From a checkpoint of a small transformer trained on Wikipedia.
Size: 16 layers, width 512, 4 heads of 128, 67.7M parameters.
Architecture: RMSNorm before each block, learned and rotary positions, no biases in attention or MLP, untied embeddings, normalized queries and keys.
Training: a variant of Adam for these matrices, 466M tokens.
MLP neurons of a small language model. Each row is named by its layer, matrix (down: output weights) and neuron, and shows model dimensions 192-319. Each number is 200 + 20 x the weight over its row's rms, rounded and kept within 0 to 999. A neuron's up and down rows have the sign that makes its largest values positive.
After each neuron's rows, "fires before" lists the tokens most often just after its 100 highest values on Wikipedia text that the model never trained on.

L3.down1083,226,217,214,225,217,239,174,172,223,218,194,241,192,211,174,179,203,208,208,167,188,195,209,217,193,193,242,210,165,199,200,191,210,212,198,205,182,195,169,181,189,175,216,204,200,183,222,230,216,178,270,195,236,193,182,186,184,221,236,197,190,185,216,215,189,179,216,225,213,228,184,213,198,231,227,208,200,222,197,208,234,201,206,202,195,210,174,205,188,186,170,155,187,197,168,204,156,215,219,188,202,225,219,176,184,202,223,195,215,161,176,217,214,160,172,231,189,173,215,212,221,230,215,209,195,198,266,170
fires before: "\n"

L12.down1128,186,160,211,184,213,194,212,199,194,204,191,210,214,197,205,191,202,188,205,185,261,179,186,204,225,196,207,184,194,192,163,198,241,178,218,192,173,180,197,204,202,193,203,200,185,174,200,189,230,196,230,213,208,198,200,206,201,197,213,197,201,194,214,199,186,206,206,190,198,177,207,173,199,204,206,205,182,216,181,243,200,181,190,207,202,197,192,179,186,210,201,234,191,198,170,188,226,190,216,196,204,199,191,235,228,153,224,225,255,194,208,218,180,158,227,191,210,211,193,195,224,202,189,197,229,193,197,222
fires before: "\n", " was"

L3.down355,204,201,190,179,188,239,207,193,206,208,162,239,212,188,209,195,201,226,186,193,189,218,225,209,204,188,212,215,205,173,173,198,244,208,172,226,170,229,165,196,202,189,229,224,190,204,213,224,232,201,272,191,180,181,211,170,191,197,184,203,218,143,213,192,165,194,226,182,207,181,210,172,180,196,190,205,213,179,205,228,188,201,213,233,178,228,166,174,165,209,204,214,196,194,195,185,199,191,209,232,181,252,181,176,200,239,198,199,225,205,230,226,181,187,197,208,203,180,203,226,188,181,162,196,183,226,239,202
fires before: "\n", "-"

L5.down624,186,178,184,201,234,191,224,195,222,204,195,218,227,204,170,191,193,207,215,205,202,174,184,251,176,213,216,209,161,183,206,211,200,221,205,225,191,197,179,225,200,202,226,200,215,216,203,228,192,205,244,207,212,211,203,179,186,235,225,192,180,223,193,201,203,202,208,178,194,202,187,234,198,205,212,227,234,212,190,219,208,201,209,188,191,216,178,223,214,193,202,189,168,203,212,203,174,189,210,219,214,196,212,199,203,262,193,211,217,178,180,224,166,168,176,188,197,208,193,237,222,252,238,202,197,190,204,204
fires before: "\n"

L5.down480,178,190,243,203,191,202,183,186,191,196,179,216,192,205,197,199,182,160,209,225,169,236,199,198,187,193,215,237,196,214,174,209,207,214,221,207,214,183,209,215,173,190,222,225,199,179,192,188,157,204,213,177,235,190,198,200,200,192,188,209,223,219,255,212,196,203,179,171,196,220,169,215,207,221,232,186,194,197,208,202,207,201,193,146,210,214,198,185,197,199,228,192,182,176,157,208,168,174,186,202,173,220,180,193,185,176,237,206,200,201,211,215,206,207,179,257,171,169,209,191,185,212,233,159,213,204,198,184
fires before: "–", "-", ".", ",", " season", " January"

L9.down1121,209,211,192,198,222,176,208,176,192,179,206,187,213,215,174,158,205,214,212,198,190,202,193,203,188,208,236,213,153,227,210,212,227,202,246,198,148,216,198,233,202,210,209,189,196,193,206,185,168,183,193,188,258,196,185,195,206,204,202,185,228,171,217,193,164,195,226,210,201,224,173,222,190,195,185,199,200,209,200,224,195,185,230,193,201,184,169,174,221,222,189,165,189,197,191,200,182,193,195,184,215,174,181,165,209,215,216,196,210,214,217,195,196,192,173,255,202,181,176,207,205,213,219,211,197,225,188,220
fires before: " |", "–", ".", "}", " 1"

L5.down414,202,232,226,225,196,236,194,202,237,208,170,207,229,196,210,179,219,205,194,165,207,166,200,218,203,209,247,197,191,189,189,201,194,208,204,197,195,168,190,189,205,185,225,178,221,197,192,223,207,213,259,163,212,183,195,173,169,222,233,192,202,186,224,218,176,184,207,223,223,206,182,207,206,217,218,204,197,230,181,194,216,204,215,202,175,235,196,193,165,171,186,183,203,204,204,180,172,181,198,182,188,223,230,186,205,190,197,217,187,209,170,201,195,158,200,243,171,232,205,210,227,218,222,214,188,229,224,179
fires before: "\n"

L5.down584,208,205,162,220,257,209,200,169,226,235,156,201,186,206,188,180,199,186,192,200,216,205,196,210,211,181,243,214,165,206,183,217,197,196,205,194,177,182,168,202,216,209,228,212,181,196,222,234,193,204,247,208,190,209,181,170,191,191,209,193,189,198,204,187,178,185,199,199,223,232,189,195,210,223,213,187,207,210,194,185,226,201,176,234,219,216,189,189,209,190,157,194,178,219,201,198,177,228,212,202,196,188,213,156,188,188,219,181,203,210,189,199,180,188,184,195,204,216,218,221,213,184,231,227,191,211,210,236
fires before: "\n"

L5.down1151,196,221,217,180,198,233,206,176,218,218,164,193,211,214,164,174,220,188,220,214,185,187,190,202,197,236,257,203,184,210,198,209,213,191,209,219,178,168,187,206,174,187,242,223,217,202,201,224,185,205,295,192,189,164,196,180,192,218,217,195,215,213,234,227,195,186,203,202,220,223,185,186,196,189,201,193,214,205,188,168,208,202,193,188,193,193,197,191,180,180,180,180,173,198,208,175,185,174,205,193,206,197,201,196,197,217,234,208,163,192,204,234,222,131,212,207,193,230,203,220,207,201,236,224,206,198,244,213
fires before: "\n"

L5.down972,228,205,207,186,237,172,195,171,177,203,175,226,162,185,222,207,227,179,188,172,222,178,198,193,181,200,182,205,189,203,206,184,196,202,185,216,211,209,177,151,203,195,212,238,200,170,224,162,215,212,211,216,200,215,209,221,183,217,201,208,172,193,180,185,172,196,222,187,191,192,262,233,220,201,202,207,195,203,192,168,188,184,235,218,205,250,208,249,187,233,185,231,171,208,187,209,230,237,234,220,216,191,203,215,200,199,213,210,217,200,186,200,155,187,204,199,226,201,172,197,222,202,190,187,235,226,181,167
fires before: "\n"